MLP neurons of a small language model. Each row is named by its layer, matrix (down: output weights) and neuron, and shows model dimensions 16-79. Each number is 128 + 24 x the weight over its row's rms, rounded and kept within 0 to 255.
Before each neuron's rows, "fires before" lists the tokens most often just after its 100 highest values on Wikipedia text that the model never trained on.

fires before: "\n", " a", " an", "ris"
L7.down194 [107 148 135 180 131 125 147 152 133 145 133 132  90 121 138  86 155 138 106 180 135 125 115 130 133 104 133 171  90 111 106 146 142 128 178 111 163  98 124 104 144 109 111  94 118 123 130 133 117  96 116 165 128 161 159 124 130 111 147 113 174 187 142 121]

fires before: " |", ")", "-", " /", "1", " ("
L10.down121 [119 168 101 132 104 133 152 143 125 115 142  63  78 117 135 120 140 123  94 121 138 141 150 134 133 150 140 139  98 114 110 133 123  62 150 135 139 100 139 140 139 136 142 103 142 144 137  87 129  80 136 116 117 109  73 120 139 157 106  75 139 103 115  93]

fires before: "\n", "y", " United", "s"
L6.down735 [102 105 143 119 131 100 151 129 141 123 120  94 128 126 144 160 143 117 112 153 105  82 138 140 156 129  97 163 121  96  79  85 126 124 135 138 115 120 101 110 103 172 131 129 129 133 139  85 116 147 146 141 149 159  88 114  77 103 134 146 141 124 130 140]

fires before: " ", "\n", " |", "0"
L7.down71 [202  92 125 127 113 126 122 109 104  65 123 105 103 141 142 116 168  70 148 111 121 134 174 120 120 125 175 163 134 120 133 146 124 123 135 134 166 158 120  98 168 108 132 125 154 186 111 126 139 139 117 143 144 130 142 143 173 142 160  97 135 176  85 134]

fires before: "1", "2"
L10.down183 [154 119 149  72 103 141 127  93 136 197 145 144 141 118 127 123 136  96 125 123 118 157 107 135 134 121 100  98 143 108 112 148 105 162 129 153 111 148 149 109 109 131 130 166 105  99 113 124  95 171 141 122 105 140 136 143 110 121 108 144 150 153 119  87]

fires before: "\n", "==", " United"
L4.down696 [133 159 117 159 163 165  94 136 127 104 165 150 104 123 115 118 136 102 180 138 130 169 113 140 128 148 147 127 186 144 124 146 147 136 135 134 149 124 132 120 189 159 143 106  94 110 104 157 146 141 124 162 159 124 135 112 154 148 154 112 155 162 127 137]

fires before: " |", "1", "0", "2"
L3.down685 [130 117 117 152 162  96 101 152 110 113 133  99 143 152 134  81 105 102  99 112 115 127 133 164 143 132 188 200 152 145 116 107 120  98 142 177 105 149  96 136 140 164 123 137 131  98 135 155 141 123 133 162 171 103 132  97 139 105 131 140 104 125 128 126]

fires before: "\n", " |", "=="
L4.down641 [126 157 125 146 123 180 126  93 120 102 158 127 123 113 100  98 127 143 165 128 111 155 123 143 111 139 125 118 159 144 112 155 142 162 102 116 129  99 108 142 104 140 123 135 121 119 117 140 180 155 124 127 133 151 143 102 103 161 162  99 107 144 134 131]

fires before: " ", "\n", " —"
L7.down537 [178 143 166 147  86 126  75 151 115 120 133 145 119 113 160 114  94 109 106 171 162 117 121 125 112 149 158 211 142 114 136 128 102 103 156 133 117 134 136 131 185  85 110 121 106 152 114 128 119 169 105 113 136 118 108 194 158  97 147  88 124 114 154 151]

fires before: "|", "\n", "-", "=="
L4.down639 [114 173 108 146 104 122 150 173 121 109 120 135 174 115 134 156 117 153 111 105 161 123 152 113 144 150 137 136 128 133 142 120 124 107 172 140 129 117 123 137 138 138 103 178 131 112 178 172 100 136 130 127 112 121 120 105 133 134  86 138 153 114 126 127]

fires before: "\n", " The", " He", " ", " She", " It"
L7.down82 [136 130 104 112 189 164 138 126 146 118 113 130 145 154 152 116 140 145 116  75  83 143  98 136 113  72  95  83 135 187  84 118 105 123 127 147 106 160  85 103 104 145 143 100 129  95 115 135 152  87 153 125 142 125 120 109 146 148  91 128 117 164 102 122]

fires before: "\n", "-", "|", "W", "=="
L6.down701 [112 117  98 137 157 158  92 129 130 137 119 116  85  92 135 143 138 168 121 136 154  97 123  79 120 195 128 179 119 107 122 100 131 186 157 152 148 120 127 135 118 108 145 171 176 169 183 136  89 141 130 105 105 101 124 150  96 102 145 101 174 115  94 121]

fires before: "-", "\n"
L7.down209 [127 135 149 141 130 132 149 134 132 115 125 122 140 142 187 115 167 133 130 108 135 131  71 124 127 111 147 155  79 149 104 122 107 134 111 120 135 166 111 123 117 140 109 123 130 131  74 105 142  85 130 160 137 127 118 108 139 146 124 144 148 169 125  92]

fires before: ",", " he", " the"
L14.down176 [ 95 142 118  97 139 119  99 113 135  99 117 167 107 137 124 141 146 176  99 105 136 166  93 156 111 110 111 105 120 107 150 125 163 117 156 171 104  49 170  93 132 107 115 101 154 146 148  86 158 136  86 115 167 198 132 113 155 118 120 140 107 118 138 161]

fires before: "1", "9", "5", " ", "6", ")"
L12.down194 [107 124 134 118 116 128 107 133 160  58 142 101 135 114 140 107 188 116 153 134 128  77 129 108 143 105 120  90 122 127 172 122 142 149 116 157 156 154 154 126 109 129 147  92  88 100 136 139 165 141 180 117 181 119 132 129 163 143 140 102 125 139 144 139]

fires before: "'", ".", " were", " in", " (", " are"
L6.down18 [138 130 127 181 131 121 128 161 136 163 142  98 106  84 137 120 148 118 123 109 119 149  85 174 128 166 109 157 135 150 170 146 148 106  98 134 164 163 137 118 131 133 132 165 115 115 112 117 133 144 130 145 137 120 172 133 124  95 134 156 162  74 171 104]

fires before: "1", " |", "2", "5", "3"
L6.down659 [156 140 118 114 130 126 140 142 123 121 164 114 148 117 144 118 152  96  88 108  98 162 128 144 119 124 171 117 137 149 127 104  84 110 119 123 164 132 175 135 128  95 127 118 109 100 141 115 138 143 120 144 113  79 121 132 123 146 175  92 176  93 114 139]

fires before: ",", "5", "0", ":", "4", "3"
L14.down132 [143 145 130 112 122 117  97  99 130 136 146 187  70 138 140 108 134 116 145 127 116 138 124 142 114 133  95 125 137 122 127 158 144 132 127 126 115 113  91 116 117 144 147 128 109 128 108  85 169 146 137 115 123 172 102 129 112 142 124 161 118 127 153 158]

fires before: "|", "-", "\n"
L6.down38 [ 89  94  77 126 141 135 145 181 127 101 132 150 134 131 138 196 155 130 143 119 120 134 154 100 131 161 109 140  80 152 112 141 158 127 163 144 149 125 109 130 100 118 108 147 150 160 181 123 110 146 139 145  98 120 122 106 140 147 131 124 114 168 109 121]

fires before: " ", ","
L14.down422 [129 121 144 123  68 101 153 122 139 115 120 156 155 105 135 116 107 137 125  83 172 145 123 140 131 156 120 116  84 120 140 146 110 144 137 137 156  77 153 113 146 131 100 127 139 154 101 117 110 107 136 104 156 176 136 122 168  89 123 138 162 166 120  77]

fires before: "\n", " The", " In", " He", " She"
L6.down332 [101 132 162 112 170 170 133  94 153 124 127 115 150 130 174 122 154 123  99 106 112 127 116 121 123  86 114  76 137 156  84 128 118 125 104 110 102 136 130 116  99 123 105 102 127  99  89 144 116  79 128 133 119 131 134  94  94 141  92 132 111 156 132 155]

fires before: "-", "|", "\n", "=="
L5.down366 [108 132  66 104 157 151 149 204 135 130 122 167 141 136  58 132 145 120 122 115 137 159 160 101 143 153  74 105  85 147 163 108 147 135 137 131 116 125 118 136 105 140 116 116 152 147 165 124 116 135 105 122 147 110 130 114 145 137 105 132 100 133 144 127]

fires before: "\n", " The", " He", " She", " In", " It"
L7.down541 [138 126 124 125 139 145 150 103 108 122 121 132 154 146 143 128 152 142  97 145 108 155 134 125 137 111 108  96 154 141 111 153 109 124 137 132  92 107 120 126 102 150 144 104 132 133  90 105 144  94 111 128  69 136 123 104  86 150 134 164 124 129 107 136]

fires before: "\n", "-"
L6.down300 [ 95 150  98 142 111 125 131 151 132 142 123 113 153 133 165 142 154 144 116  92 153 156 113 132 131 122 123 159  80 119 107 162 136 123 130 120 113 111 116 119  81 126 114 141 142 148 105 148 146  97 135 187 110 135 106 121 104 112 127 153 169 176 112 138]

fires before: " |", "2", "1", "8", "7", "3"
L12.down618 [130 171 126 102 117 150 153 150 109 119 150 109 152 144 156 138 143 132 111 138 118 144 127 191  98 133 140  71 155 145  90 142 102 137 135 132 170 111 164 138 133 128 150 112 112  56  88 126 115 168 120 165 134 135 163 123 124 118 155 105 121 154 156 113]

fires before: "|", "\n", "-", "=="
L5.down663 [110 113 112  92 146 138 121 205 138 127 136 172 161 154  70 110 138 139 107 121 144 132 130  74 107 157  87 130  95 130 154 110 152 144 116 152  91 130 120 138 144 122 107 104 172 171 143 150 105 125 115 136 148 126 120  98 116 106 130 130  94 142 116 108]

fires before: " ", "\n", " |"
L7.down261 [182 107 102 116 153 133 123  95 127  66 132 129  98 133 136  87 132 110 124 123  94 144 142 153 119  99 164 148 126 133 129 149 111 115 114 155 144 180 114 124 197 126 113 142 149  79  69 128 140 108 138 149 155 150  69 129 157 115 125 116 145 126 112 136]

fires before: " |", ".", "5", "0", "°"
L12.down220 [130 141 108 136 140  98 143 148 130 146 132 127 158 146 166 138 100 122  97 121 159 147 122 134 145 121 137 104 170 164 117 138 128 207 127 100 111 115 117  82 106 135 130 150 130 119 104 136 134 126 162 152  96 131 129 148  82  67 110 161 165 155 148 106]

fires before: "\n", "s", " /", "ed", " of"
L6.down481 [148 153 131 112 151 189 134 141 121 109 113  91 130 127 160 114 133 145  94 154 125  92 138 151 161 117  84 136 145 141 136 135 141 133  93 149 130 170 149 125 108 141 125 117  99  94 105 131 172 145 100 136 152 165 154  90 127 125 139 147 128 157 174 115]

fires before: " |", "\n", "\"", " ("
L10.down522 [150 152 125 125 154 134 124 127 150 127 156 108 153 117 126 163 137  76 106  98 171  96 171 108 119  94 137 136 123 142  88 145 104  85 126 126 113 122 119 158 141 129 101 127 139 138 103 161 100 121 149 155 159  59 110 137 149 134 121 106 137 119 149 133]

fires before: "0", "5", "1", "8", "6"
L7.down586 [128 159 114 141 138 118 130 181 156 107 118 124 125 124 148 141 123 141 120 150 111 103 124 101 121  90 114 143 153 109 126 115 120 112 164 120 117 112 119 105 122 157 140 150 125 183 133 115 153 111 128 128 125  63 129 178 137 106  89 127 133 109 125 139]

fires before: "s", "ed", " of", " to", "d"
L7.down682 [ 94 119 127 132 113  88  84  95 128 110 140 122 160 130 104 148 108  91 111  72 152 137 153 111 114 131 171 180 136 108 144 106 101 137 170  93 120 109 171 149 161 159 140 161 158 143 112 111 129 151 129 129 174 156 160 127 118 143 121  94 178 109 111 113]

fires before: "1", "9", "8", "2"
L12.down717 [141 141 116 163 121 106  94 113 133 134  77 134 147 101 127 139 111 137 133 132 130 141 155 139  94 138 137 151 158  63  81 142 108 110  75 131  83 142 112 126 124 143 118 108 153  90 110 153 126 127 144 154 150 141 112 151 125 136  64 139 134 105 119 105]

fires before: "7", "6", "8"
L14.down181 [137  93 141 132 160 123 130 114 156  87  66 190 137 112 147 114 107 145 132 104 170 137 153 143 104 113  95 139 165 123 125 172 135 133 117 128 107 172 132 108 153 165 142 108 138 121 122 125 144  93 128 122 120 139 124  86 119 139 112 105 119 165 102 113]

fires before: "7", "8", "9"
L14.down483 [123 133 108  98 160 150 123 119 144 133 118 132 153 110  91 137  81 132 167  77 127 201 161 155 145 157  92 127 112  98 113 171 141 106 142 118 147 132 173 145 137 161 148 118 132 149 134  88 122 148 119 146 159  99 122 110  87 157 173 123 115 184 127  95]

fires before: " ", "\n"
L5.down682 [154 136 135 103 140 157 146 134 126 101 122 144  89 115  86 116  96 109 136 126  77 124 115 148 135 119 150 120 121 126 143 103 129 107 151 128 156 134 132 103 184 108 140 126 124 116 123 102 152 180 125  92 164 121 121 148 173 147  99 119 127 123  96 135]

fires before: "1", "2", "0", "s"
L12.down89 [138 107  71 146 144 150 122 141 108 167 109 138 153 110 126 122 104 113 159  96 140 104 154 106  94 111 106 151 135 206 113 120 117 149 120 161 149 160 101 152  91 170  95 154 142 134 144 128 111 155 122 172 159 132 129 137 109 146  97 141 107 115 142 137]

fires before: "\n", " The", " In", " He", " ", " This"
L6.down552 [119 140 134 109 167 133 127 123 149 120 115 140 171 142 151 120 172 147 115 110 110 120 114 116 127  75 111  62 145 150  84 133 122 111 142 149 115 147 105 104  96 147 133 117 133 118 119 140 156  99 137 117 128 157 142  96 113 151  84 115 106 148 140 114]

fires before: ";", ":"
L14.down138 [141  97 132 161 131 126 104 163 162 120 115 184 122 131 135 115 160 107 153 106 154 133 164 116 105 154 137 144 127 143  84 122 165 178  75  83 158 129 105 112 149 110 126 167 114 152 128 119 114 120  73 137 111  93 139 111 133 122  75 137 100 129 144 117]

fires before: "\n", "==", "ing"
L7.down742 [ 87 104 152 104 115 104 118 136 146 160 127 136 134 135 152 112 129 137 117 168 176 153 112  83 142 164 127 177 125  95 154 115 147 152 136 115  84  74 149 138 130 130 131 139  89 156 127 118 144 113 143  97 133  75 122 101  89 144 167 111 138 144 105 135]

fires before: " |", "%", "5", "2", "4"
L12.down150 [158 155 135  63 124 110 131 109 162 116 137 139 125  91 161  86 126 125  76  76 132 156 141 144  80 106  97  75 132 154 137 118 132 145 132 101 168 155 165 100 139 112 121 133 129 158  91 126 104 145 130 147 157 147 115 142 154  88 142 129 154 158 140 123]

fires before: ".", "8", "1", "0", "4", "6"
L12.down445 [134  99 164  94  78  86 113 111 128  99 150  94 141 128 141  95 156 147 120 157 116 153 131 115 159 110 118 103 105 148 117 167 161 116  98 141 130 146  91 100 112 153 119 134 103  87 108  96 123 123 115 117 138  96 135 128 179 124 142 132 136 157 157 130]

fires before: "\n", "|", " |", "9"
L10.down226 [160 114 136 134  82 157 113 151 151 207 132 126 136 131  80 130 122 128 142  83 126 130 136 122 107 129  81 111 159 143 164 119 135 133 139 153 111 144 133 145 103 139 144 112 101 124 144 148 126  98 149 104  95 131 173 163 127 118 100 125 114 119 102  82]

fires before: " |", "0", "4", "1", "5"
L11.down657 [104 138  89 102 157 108 177 137 155 145 135 108 115  90 154 131 126 125  79 108 113 154 164 150 148  97 178 120 117 113 123 134 162 160 130  91 122  99 115  71 108 112 148 117 155 116 110 124 137 145 150 116 133 137  94 131 140  82 143 163 140 115 164  92]

fires before: " |", "1", "3", "5", "6"
L11.down109 [ 87 105 130 110 140 143 118 137 151 188 186 114 112 112 144 119 144 119 129 150 147 126 109  92 135 105 108 112  94 124 160 153 119 107 153 111 138 139 128 157 127 165 117 139 106  81 100 138  87 127 128 104 116 134 143 106 145 177 121 117  75 156 115 162]

fires before: " |", "1", "3", "2", "4"
L10.down431 [ 90 130 119  79 116 142 140 135 167 143 144 108 142 111 147 125 135 152  72 124 131 118 125 139 152 120 123 122 131 134 149 125 116 121 138 138 125  99 130 136 124 136 162 122 126  61 101 122 124 152 120 112 105 128 130  96 121 155 122 119 100 162 108 127]

fires before: " ", " |", ",", "\n"
L7.down524 [137 135 125 127 129 147 134  95 118 151 113 119 111 144 109 129 121 217 130 152  93 142 137 114 118 109  88  82 134 154 117 119 122 118 124 111 150  76 124 123  60  98 132 119 139 113 124 154 136 141 119 136 132 160  96 130 136 123 155 164 162  84 115 123]

fires before: "\n"
L6.down249 [121 121 139 155 158 102 102 143 145 132 118 116 114 130 140 107 134 167 114 144 150 138 158 139 132 126 128 167 152 120 147 139 124 107 133 165 124 132 179 131 113  94 146 137 135 174 128 117 123 116 130 106  91 112 111 157 120 128 132  93 162 131 141 109]

fires before: "\n", " The", " In", " He", " On"
L6.down50 [134 130 132 114 148 120 142 125 155 138 129 134 160 158 161 146 175 164 133 111 113 110 118 130 124  82 108  68 104 145  84 126 104  99 139 132 123 156  80 110  82 142 122 136 141 125  70 126 164  89 133 127 138 155 136  89 130 143  96 107  99 133 111 116]

fires before: "W", ":", " /", "N", "+", " "
L6.down377 [136 111 109 114 129 105 106 112 114 125 123 151 105 172 124 113 155 192 128 132 124 137 176  67 113 134 140 132 126 131 120 107 118  96 126 111 172 135 122 108 107 163 137 142 136 132 149 149 147 151 133 124 132  85 110 155  82 157 126 185 153 113 136 145]

fires before: " |", "1", "0", "2"
L3.down262 [136 136 115 102 139  91 118 125 109 123 136 108 170 168 131 131 115 115 110 105 110 108 125 176 111 130 184 148 149 143 150 135 116 126 173 141 150 113 131 155 146 125 116 138 135 122 153  84 108 140 132 142 179  94 138 134 126 135 141 120 125 147 144 147]

fires before: "s", "\n"
L11.down710 [ 69  84 148 124 136 157 133 135 131 115 145 111 125 113 117 111 125  99 118 179 136 126 151 158 134  92 124 173 108 141 129 121  98 119 135 158 118 120 131 113 107 173 169 136 150  76 128 111  89 172 150 118  74 134  95 124 108 122 121 108 128 123 138 165]

fires before: "ed", "ing", "e", "es", "s", "ance"
L6.down357 [108 118  98  95 149 116 119 134 118  88 111 123 180 148 136 135 109 138 185 123 101 118 158 124 152 134 118 110 167  78 122 124 129  99 146 134 169 114 116 136 122 114 108  86 177 111 143 120 134 107 115 126 187 116 137 150 126 131 161 122 147 108 141 157]

fires before: "\n", " were", " is", " are"
L7.down419 [ 89 111  82 159 108  80 144 124 141 163 130  93  97 132 133 146 156 149 146 148 124 119 116 134  77 112  96 125 102 133 142 142 123 115 147 151 124 134 145 119 141 129  96 141  88 147 118 123 121 116 160 129 115  96 118 158 130  99 125 175 137 139 119 137]

fires before: "°", "N", "W", "4", "8", "2"
L10.down752 [124 128 113 121 136 120 142 113 108 109 151 118 140 127 129 120  95 139 116 162 113 101 134 109 122 127 139 136 158 143 100 116 149 133 114 131 150 120 124 132 113 111 130 120 115 110 143 137 113 121 149 135 122 127  93 183  88 115 128 151 159 121 145 128]

fires before: "|", "\n", "===", "-", " |", "The"
L7.down169 [131 121 114 152  99 143  91 141 146 118 135 146  83 121 172 120 140 115 121 150 116 117 116 112 109 155 110 135 129 144 154 126 143 151 159 160 142 115 123 187  90 125 108 118 134 145 105 132 113 133 126  75  73  95 179 136 153 118 124 106 116 136 137  96]

fires before: "6", "7", "8", "9"
L14.down643 [122  76 162 187 147 165 131 137 115 117 120 120 153  92 142 130  91 131 160 128 151  98 134 189 140 184 128 120  98 153 156 117 170 153 141 128 126 137 141  64 160 139 137 118 117 120 115 145 131 113 188 135 109 105 145 126 138 112 137 102 143 181 162 123]

fires before: " ", "\n"
L6.down616 [140 108 113 144 160 150 135 101 108 109  96 157 107 120 124 146 136 122 164 110 124  84 102 155 174 141 123 145 112 126 123 127 142 109 164 153 123 156 129 148 187  98 132 152 115 125 106 154 141 155 130 108 146 139  81 108 162 141 118 117 104 125  93 106]

fires before: "1", "2"
L11.down682 [161 153  79 128 120 117 132 117 125 159 134 122 131 169  82 115 134 128 177  91  96 142 105 114 138 109 100 132  89 152 123 116  96 143 157 156 161 156 150 102 105 148 146 124 146  95 106 167 157 128 159 161 132 147 113 154 110 116  95 168 105 157 113 114]

fires before: "\n", " |", " United"
L5.down171 [132 116 125 125 113  97 109  85 119 149 140 159  97 121 102 107 133 172 168 100 103 169 120 129 105 150 113 105 154 138 152 143 148 120 118 131 141 135 114 139  87 109 164 110 139 121 144 124 142 114 117 134  67 158 163 150  89 116 164 127 126 161 129 148]

fires before: "1", "2", "0", "9", "8"
L11.down69 [115  91 118  85 109 141 131 113  93 157 129 170 128 114 101 128  75 133  99 138 119 124 117 114 144 138 107  91 154 131 151 136 136 102 102 143 112 152  64 107  82 147 147 135  99 136 117  66 125 137 130 106 110 137 145 160 126 146 127 150 157 134 149 148]

fires before: "s", " to", "4", "3"
L14.down238 [172 110 129 135 120 132 125 118 172 140 106 107 122  84 132 135 112  99 119  96 143 147 100 135 116 131 130 143 136  99 119 137 112 149 147 112 133 102 198 144  55 147 144 162 116 152 102 101 117 140 121  96 120 117 120  87 181 128 138 104 138 114  97  85]

fires before: "|", "\n", "-", "=="
L5.down209 [121 107  77 123 154 131 139 186 145 149 115 197 149 132 160 154 132 130 125 119 135 137 113  88  94 159  98 118  95 168 122 122 122 150 170 138 128 151 122 168 136 136  80 148 167 159 149 142 125 124 110 102 151 103 142 115 122 131 106 101 129 149 138  99]

fires before: " |", ",", "\n", ".", ")"
L14.down141 [119 166 123 121  90 146 151 152 153 172 144 105 137 118  91 104 128 133 128 109 140 126 125 122  91 109 137 122 121  94 127 145 145 108 157 142  93 122 122 141 206 125 150 147 107 149 125 143 122  98 132 139 148 139 136 158 138 139 162 112 100 148 153 143]

fires before: "ed", "s", "ing", "es", "or"
L7.down656 [ 80 137 103 102 126 104  97  92 124 117 118 115 125 131 142  93 120 105 148  90  90 128 168 117 104 140 113 114 142 128 109 101 125 123 127 113 165  94 176 138  82 102 125 132 128 132 146 127 155 103 121 113 149 101 145 134  66 168 145 113 126  86 115 133]

fires before: "\n", " |", " to", " and"
L7.down628 [135 107  87 139 133 147 144 118 115 120 148 115 112 140 105 113 145 122  94 143 124 159 155 166 156  74 171 156 118 131 144 144 128 113 149 161 133 119 145 117 175 153 144 137 121 115 102 117 103 133 101  86 141 157 142 120 141 123 134  71 128 156 106  93]

fires before: " |", "\n", " —"
L14.down566 [122 145 127 118  85 152 153 131 117 140 124 144  91 118 173 134 140  81 116  90 125 122 147 162 118 130 155 119 133 153 132 109 148 139 114 155 136 131 161 133 107  76 141 136 120 137 116 106 138 179 158 116 147 136 162 125  71 134 161 130 117 154 109 155]

fires before: "\n"
L11.down653 [108 107 138  73 116 144 119  99  88 137 125 124 134 154 152 144 166 101 134  78 140 141 149 143 101 109 146  92 140 157 108 134 116 128 122 136 116 104 138 133 145  94 158 104 116  82  85 116  62  81 147 141 113 136 143 127 110 129 142 138 120 139 117 138]

fires before: "\n", "-", "The", "|"
L6.down291 [148 104 162 121 114  96  88 114 150 142 130 114 139 154 130  99 131 126  86 121 174 137 142 118 126 144 138 153 134 106 133 123 115 104 151 166 106  81 170 160 172 151 131 130 143 144  58 111 133 132 110  85 125 130 163  97 127 147 137  80 139 120 126 100]

fires before: "\n", " United", ":"
L4.down170 [122 118  52 152 132 123 145  94 118 120 143 119 117 128  99 150  81 146  62 137 120 147 115 141 101 120  93 145 171 105 100 124 124 115 150 126 125 116 119 169 105 123  93 103 185 110 108 130 117  91 152  90 177  95 171 141 132 103 114 115 137 160 129 125]

fires before: "\n", "American", "The", "2"
L11.down238 [125  84 159 140 122 107 113 139 127 117 134 144 142 126 161 105 151 101 139 107 159 153 141 136 124 148 140 143 152 133  79 111 167 134 152 101 151  91 122 160 150 184 163 111 117 103 103 133  90 109 136 140  70 123 173 125 104 130  95 106 158 118 102 112]

fires before: "\n", " the"
L5.down107 [139 100  74 194 123 151 148 108 125 104 120 121 116 121 148 116 105 159  68 194 125 138 123 122 136 145 103 101 121 104 151 135 122 144 131 141 128 144 149  81 130 123 121  82 145 120 129 154 142  80 146 154 153 118 113  54 135 114 143 135 159 170 158 113]

fires before: "2", "1", "0", "9", " of", "7"
L12.down73 [162 151 102 111 133 127 128 138 113 148 128 145 174 135 115 143  99 150 137 117 135  94 117  98 113 124 116 124 130 142 142 144 100 105 120 107 140 140 152 101 126 117 120 154 139 162  94  94 110 130 151 171 157 102 128 121 116 138 110 103 159  96 121 133]

fires before: " |", "\n", " and"
L12.down145 [127 145 127 149 143  99 152 134 143 120 165 114 103 129 138 137 123  77  90 120 141  92 191 137 138  75 125 170 137 141 135 121 127 126 162 135 121 134 157  96 152 125 117 144 119 137  92 130 119 139 154 151  97  92 146 161 135  98 144 108  99 119 133 129]

fires before: " |", ";", "–", "9", "2", "3"
L4.down41 [136 129 156 130 132 136  81 109 100 124 143 118 105 122 143 130  95  85 119 121 134 116 163 133 121 107 155 162 144 105 106 128 121 141 128 133 143 124 129 129 128 142 128 145  95 154 131 127  93 138 131 132 142 114 129 135 103 168 116 123  80  93 144 135]

fires before: " |", "|", "|---|", "\n", ")"
L10.down407 [138 128 165  98 159 127 112 138 111 162 138 134 116 110 136  85 156  98 129 102 108 136 130 133 119 100 118 152 149 119 133 156 119 126 165 113  98 141 139 130 163 112 127 162 120 102 120 153 129 130 136 163 130 148 108 154 128 130 111 118 103 120 128 124]

fires before: " to", " the", " that", " a", "s", "d"
L12.down172 [107 142 145 109 149 109 156 111 144 102 110 112  78  98 130 102 120 153 104 163 100 168 129 147 186  90 148 115 159 145 139 145 145  96 162 134 134 105 105  99  96 115 165  89 104 136 141 106 169  96 115  82 118 135 123 132 118 120 114 161  89 127 111 158]

fires before: "1", "2", "7", "8", "5", "3"
L12.down538 [130 108 152  71 166 143 156 105 121 144 109 107  92 101 133 133  94 140 124 140 105  92 107  93  95 130 167 135 155 175 131 137 112 102 125 103 101 162 129 151 163 127 143  87 130  99 118 136 118 114 111 138 116 139  89 126 119 153 161 120 137  82 143 138]

fires before: "\n", "-", "|"
L6.down387 [131 137 120 123 154 153 142 155 143 139 125 116 157 135 159 134 153 149 124  85 125 126 128 142  99  90 109 109 100 151  63 127 125 121  98 145 115 163  95 116  90 133  92 107 118  96  68 133 143  89 142 153 118 151 106 119 107 130  91 141 111 152 119 156]

fires before: " ", "\n", " |", " —"
L7.down703 [149 133 143 185 114 135  76 125 134 128 149 144 108 122 116 104  92  91 114 142 170 127 150 114 153 122 188 210 164 116 137 110 106 101 134 139 136 120 116 128 147 114  98 134 123 160 133 148 126 141 108 137 146 130 124 164 127 134 143 107 111 102 127 133]